Weights of a small GPT-style language model, trained from scratch on English Wikipedia.
Size: MLP 1024 GELU, vocabulary 32768.
MLP neurons of a small language model. Each row is named by its layer, matrix (down: output weights) and neuron, and shows model dimensions 32-159. Each number is 128 + 24 x the weight over its row's rms, rounded and kept within 0 to 255. Numbers have three digits each.
After each neuron's rows, "fires before" lists the tokens most often just after its 100 highest values on Wikipedia text that the model never trained on.

L7.down560:124135113124125165083153149105129133113117135155107165134123127134114167101150083100086129108113130154131103116120177129131143125131155118103139077116146118139122185094125169135113112172122090126094158172115111111125121103122092092129107139162116093134154180168090141175088082114138127149121106112104140169109128133141100150135089082118155166158166150139123117134160119117150113136174
fires before: "."

L9.down691:149107099131166130122113126166130114122124122126151113166089144100115148135160092173167091110125125128128105112111142128140118149144114128100125112115154131166159117110150119079131115136129100143179154099155102138130117094076101171136102120131109110160098216107097134152152147143108092135123086111163131139120170139134168136123062160086094172124151139090164118150143102167129139150091
fires before: " |", " |\n", "%", " was"

L6.down562:128175128146163114108135147131157121155097128142145104090120138114147178104157121119097117136104135119174143134102084150107126119104148138164141149116128123112114119144116116119116162117126116097144108141118154135121133096128154144103110125147210131128094117137116163088124133163136162153147152092121114139132163125124133115099132158139156107104131137130145147104142162136113139107174
fires before: " |", " votes", ":", ";"

L7.down460:169144153130109140181156171117066157123096079112110119162136127105144157122065146111072170143145118125169173111122202146123083110143154099138166145088163167158110162127142128118114136112099125114110160117111117125138133125091162142126140109155178165104115138142129092135157120076139139141140107142100133120152118118141134127123092119147163125136122134114152102127157114100167135138140
fires before: " |", ".", " |\n", " ", " ("

L6.down414:107114156137109156133105101123142119117155101108156132138137136133109136164141118072114109094149104145144131180147179121106116124162146161163119142116146088074101108169143188122154160171134116148112110154133115173119166137141100120123113137176130135149118132137131167105085112148093110134114122114133129121116139144149143134103169115116097183089137135149125111078144122167102140124104
fires before: " |", "–", "."

L8.down676:121129121133109141139139144086135120105119127093171103102121108133150126133113162166131107116176112163076144094108120124171088133105105136138173111111126081114118129105150114142118145164137147108127124146118094105159133111125099142142146119149091151150147112153086144134146146115137108094138071148122144128149074150106115110145131163109095098099120114163170144119131130104142071126110
fires before: " ", " —", " |", " –", " |\n"

L13.down347:092117138148128144119130129133165092154160106090141137161206082131157114135153095152133124108112138083145112136168158109094099156145130108110115145167140146112152123164126113094122159087154088153136142148099134119102122128104131110102127111130090091135106183128141142174177133108071126134138113133094110142128124131141124121150169118139115131096102115162130079120147090147165094113120
fires before: ".", ",", " |", "6", "39"

L8.down439:154149128105111134145133142122123161109132094139076120126140114137142139090142127127170125117109120151147102142130116117181125108078102112110132158148117122085142133149122144126104130115127100121129112102169172133145095146157156129153136164099108111140110131102178120110152129101132131160105131141136141113153153154119113131120131177106115109183177114106124144134127140118138105158083
fires before: " |", " |\n", "\n", ",", "–"

L9.down540:131130167091118101138093182100162083145120129161148105125136184101126132118079125121154135147146115128140105162095140113094164107103185129154119141113113163136159097133127101136120129148117101164140166071141106152131129151148098140159116106145118120173108145089136160134115107112113159106156154092138074103131123091144152148117164120103147112143097103168112115148163126125127080075131
fires before: "19", "20", "10", "18", "11", "15"

L13.down172:160113134094096106090166114097129151136105147129115126123135161119149121138127137137108129131118092140118160116139129166138162124080124096134123143132089168101186117106127141071098107121173160159100106112142129138160115143144158136125118122069095117127117096077139140100082111179166129130128172201150156136120129142140152129137123124105152087129178133128134117141176134109099117165127
fires before: " ", " |"

L14.down807:120154134080060120150090116108098136152157090215133141108144095153098130133100115117161136114107119148165161087145166114131080135137119137134140143127146153092141120118156122077147144098126131152114175089138151142151140097131120101120122125102138155144140113125182153125121129142120131171179108111160117121167111111098140171152099104121121101120156123079117125139120115125118144112119
fires before: " |", ";", ":", " votes", "\n"

L7.down229:104128130140186129120084118092131142092124150154131095151147117158152058148143134117122137126115133115129130112130124140141176119120123155132136123131114102130116135103121139158163107090130143191118111158156151129134134124123099099111119153109155138144155150123142107099116148097147148125141106147139109135100121131155094151146136152133153156170130109121129107137095067073129092113111
fires before: " |", ".", ",", " (", ";"

L5.down391:155139094183123093100146115097125095155201147143125111130121113144127107139154149151120112100110125101129152150157099131129109158108100095143113124132111130084083091166134119117141121123117134090117139112093114144130143068133159173160151053165163126117145118152124144120127116133095122086137124129168083157166108127099149077134148103151113149148064160132125097124112118117189102105131
fires before: " |", " (", ")", ".", ":"

L8.down617:162096143104156115140132112126138160153136130146135114102104112136095091092144142120093075113134159133148147161108086117115117110107092179111130181090085128138175084109130142148098141121113109158138111128169090115135148091115139113136088074181160105128115147132175140151102136101131167151087167114127182131120109131204111135172119153140143111128134111118132133159141135100179137151153
fires before: " |", ";", " the"

L13.down560:152132161126115101101127137121107086139112140114135101129121092138121162152149091130099146118128123155108079122133141183119140137127133125080154118150133151110084189157135127104146149092116124110138128143111118089080126143155134115124156138126101139151092161153143113181115143112144125160118146106129117112123165149159110120115140148198143127112135101138107120157140090123144103113161
fires before: "%", " |", " |\n", " (", " ", "."

L7.down848:131129148095128134142123132140164126148113133140073154105162107125122153135065141131132160113119109115116126078094156081147117099120115179095108162124131097134146131140114096100087142134144114161147143120124114118095088164158103132144115147135110144129118169101075136158157134131138153129156134148125149102138113105179153115100163131132160145130165130136145112147135114149134139141126
fires before: "20", "19", "18", "12", "11"

L3.down776:124161122116206131126110119127139162160143124126120127091103081164135119125131100140110148148124097152137115159090125136134129142113107147139069113164131116104116162099097152135103081175112097136153134072151162156164152135104121135125132109114135119129166148103169142090131105144162125152194089107135086138136102152128119150120102168133120065113143114119126144111156124132137149152122
fires before: "0", "1", " |", " pick", "2", ";"

L14.down987:128102187142166141111130134133166074121131129119113097126127144145112100093152094126120102155096080156148160119088169121142101119151116101139110090167101094154155157168081115147102152109129124166144137111102141113122142128102192098147096112141109119130149147134159100159116093143087118122146126155119112116171119163123083154126161175079125126112105139161142110153144125120143177112116
fires before: " |", ".", " ", ";", "5", " +"

L13.down804:114121133106131131147118153143114084133107087106136074119164113113107151131136150131149131142120134127131123149126122121122159088126106085165126147141106131096101110137138091130146117149119117131154103119132145124121119137125100125154127163108086102108170139104138143163137138137119134129114093089152108095136159135097119107107083146115130155113114150139124125137135188136097138153090
fires before: "20", "19", "18", "15"

L14.down536:098124128149109109147151094090105134133111125145138111098164173136088148107121154150111122141154128155115130134148140126128142153112146106111160108128168110121146158093126116129109119138105056138128136206144134144153141135161081138119122126149155138111164128131085164171098108127103106121156158133106151125127094142145125145147137152102100138119093108128148158153140106111097118141122
fires before: ".", ".,"

L8.down185:112106087138098152107115148116177090143128127118162076111084091180127137121122097126167109138116131137140110147090129113094080111189147123116097136127169182120182128182131166126089119132154141130125162141119120149127128093113165152145118143134157114157147123084134129154111164099122124103107156138110103128148153107094126111143146135130120114154091137113123130132109110141124122025076
fires before: " |", ".", ";", "0", " |\n", "–"

L8.down605:125134143140147139148100139149149098130156103132157095145112101132157121146168153111105067154169100121143134102143142135113127147163113081126152133151159164159175120102124084147143100134150155120123145116130122095169110114134116141096101113140132124117170162096123149124139168093129085073161098135167135125126097140139136090159112137138120145125142162100100113130154131140109136143136
fires before: " |", " of"

L3.down931:122112119085081153108122099122117140073150141151111130138122137124169105134102150110125118111096088122125151093123147124104124116158154126119156162107101119119174102132131115118114111144168148172091100152125145118149112081129148110110108112148121113149128157113141114114139111093172138145170143118143143115088128127131124113118109082118113132109130127155149142106162154126122112166120
fires before: "20", "2", "19", "M", "voice"

L9.down745:100140170154144150139107145100096127144096110115146102126115103122128105145137111178155187161127090116146138115140179138122084115123159167104103159141140176146104150159149090096165129101097128124091125130139070143140147113132142162133113134117118125129119082090135112146124142117118154077137090101117172149156142128161101113139120153125150108170114153100144123168161101079085185095110
fires before: " |", " |\n", ":", " ", "."

L6.down79:165129132111121154136106087105127117134108166158092128130117111142144133112116158183133159143107131138123112118151146140160146148094103106136156189129131132138140104117099094127135132168135148101156113102113129171098118144129065155116142135113146108092094168125121093133114119116130137085138130175135147135119081166099122097168123109159137157082095132115143148132110104142110126118094
fires before: " was", " in", " is", "'s", ":", "Career"

L5.down429:150127136101117182141127095160119135115101109060169155105107121134115137129077117139189109111112150112132147105157156135146146092126077093130136139123140122115090123133121161198126123127146077186114117082112136110107128120110120124177110130103103159139142099127158143159104152140136161147116120165163144123094175125163117131121135155121130163141157120124148139111087118108175143108145
fires before: " "

L13.down948:122115137105107149120079115131145117077160142164147140134143114185115169084148154130150076148178126086073092137145129116127094180114121114114130114092193138118142118116107136111116111145139174167122097125156178118134171103193166111136120120153159130114094162114187156108108133116116108124097135144153090125137111125162147150116122136125123142121151121114173142212159144118132156093142
fires before: "20", "19", " of", " "

L3.down787:130120106201146165143130148164093109093123140108093118125119149146153148117173138126094130096122130092139123113149129162102165140102133142148144138127122112137154137138129108143148105150154095099107133132103117109129152154120085133145144114171145085116160147074094116132078128101150140137174124142189143136104135157160076120126103154091136050158128120100159133136170150125113128117083
fires before: " |", " m", "-", "–"

L9.down768:099138103113072146148153098102134152120122139149165101127106107134098122108100094139137089110103131130147131145087134130113057137132125128155037139123102151127082165086116132135130124125141127151111122156103143152124098135143177108133150149107139151146124082160069157130164072121171114160146101129136133130131131111127137116159172159138136146140115142142132118134115132099153158164142
fires before: ".", "\""

L9.down951:122088162085110180110142110124131151128120122157114134134081104102132116119160104130083167110138124142134105126074160159164139138096126137169134141122122139126141128149104101115129155127073084123112105157163123145091169143143142102142162115198129115110147143182136161163116135162116123142147120172123122117146105149136088139172144124118144147085107124107138127158126124122105160105093
fires before: " ", ".", "+", " |"

L3.down922:100113157140120132133109113096130103114119125168141085127134119116091133133136124150108114106078130173167141104116161107117116130129125111118110097135129119179172137080149139156193111159131111149123088107121157131156132087133060099117121146145168119134145128160133128144092109106134120199144143113139148110137091121155166103131162126117113198091118154167114121173143118138101118115114
fires before: ".", ":", ")"

L14.down49:110163130087128127076103114170151114086145108115124137144182111126121162132129159157151142088117137126178117131117158130142128121153126133112151121137142148121127196139119069063113132106140134172121154117105113162097161168127100125138138101189123084117118106100164176133111141150135151123128117146145113153102125106143151128125125131122147131152135076130120098140083120138119169100167
fires before: "20", "19", " of", " –", " century"

L9.down659:139119180122103154160150086105106126110120118105154128112109132139117101134130145140168145115108110142114114079135105142166134129105093146132127121130116103094125119107100130119123116084102146148140141136123107173138146129146134100157143116093173146123126119132129110115094092137115126081099143139145145119086126171141126166130168140140125157095136121093134123114126103085089117134114
fires before: " "

L5.down346:110124131101137085158149082122099148115153125118160177096131199111113151133106113110085172161057131139130142140096127128134151090112120156064137125120126176128138098109137108151139115107126120144119114131131117135103138104082151135160105120146113151134133147140122132135146169105098137139124128161162131097140133134163114129071165064149090159127158104128117123101111135069146142140101
fires before: "20", "19", " |\n", "0", " Vermont", "1"

L7.down351:125143179117134072121103123107109156138145134176153107136097142112107107126136126106138155092140141173127129143142177148125113098098131144134149143166092168124153161133104091121131152121125081158105138125123102125136183160093152176115160103123122088088158098115126162141133138119126121120147111126095121082130124123097106132169152120171137153111125123142144143146150149115131135188100
fires before: " ", " |", " Democratic", " Republican"

L3.down424:118122123150173098100102146168132143157107083101141064124048107081130130137119137103130147125123175143121116113127149127118144154159129099134101109124136125143108124119136133108089133115141117153128127163155124107100113155146118134123162112137139138179162153123148126135086121139139121189133164129123097166105173140148125104170154108162112142137126148158137125124142105116101112131109
fires before: " was", " is", " has", "'s"

L3.down566:060132169124098133155144114140126102140122113172175105082098116129130125127167134103176136155156108136097145094115148129105120119122122172107093157135139100125144172118133102139097142136137093112161101125100085116150145097134123127141156135137088186141137111113156180114147095122116136098173121158150126094134134120142168141068123149141148173122092151161131143178142143153123123145134
fires before: " |", "===", "=", "==", " |\n"

L6.down1012:100114121137146135160168096137116135121139165121107167154146132108108145147071141170121138129198155137112126139133137094175113106126114131090124126132130133159112138172141132168119135153130107095146133131139168124146120084125147160121139131121121101068101089172106145095125121114140132132129080109125163126125067131117154138134133126095124138141125117113114160121145147086130148085103
fires before: " ", " in", " |", " by"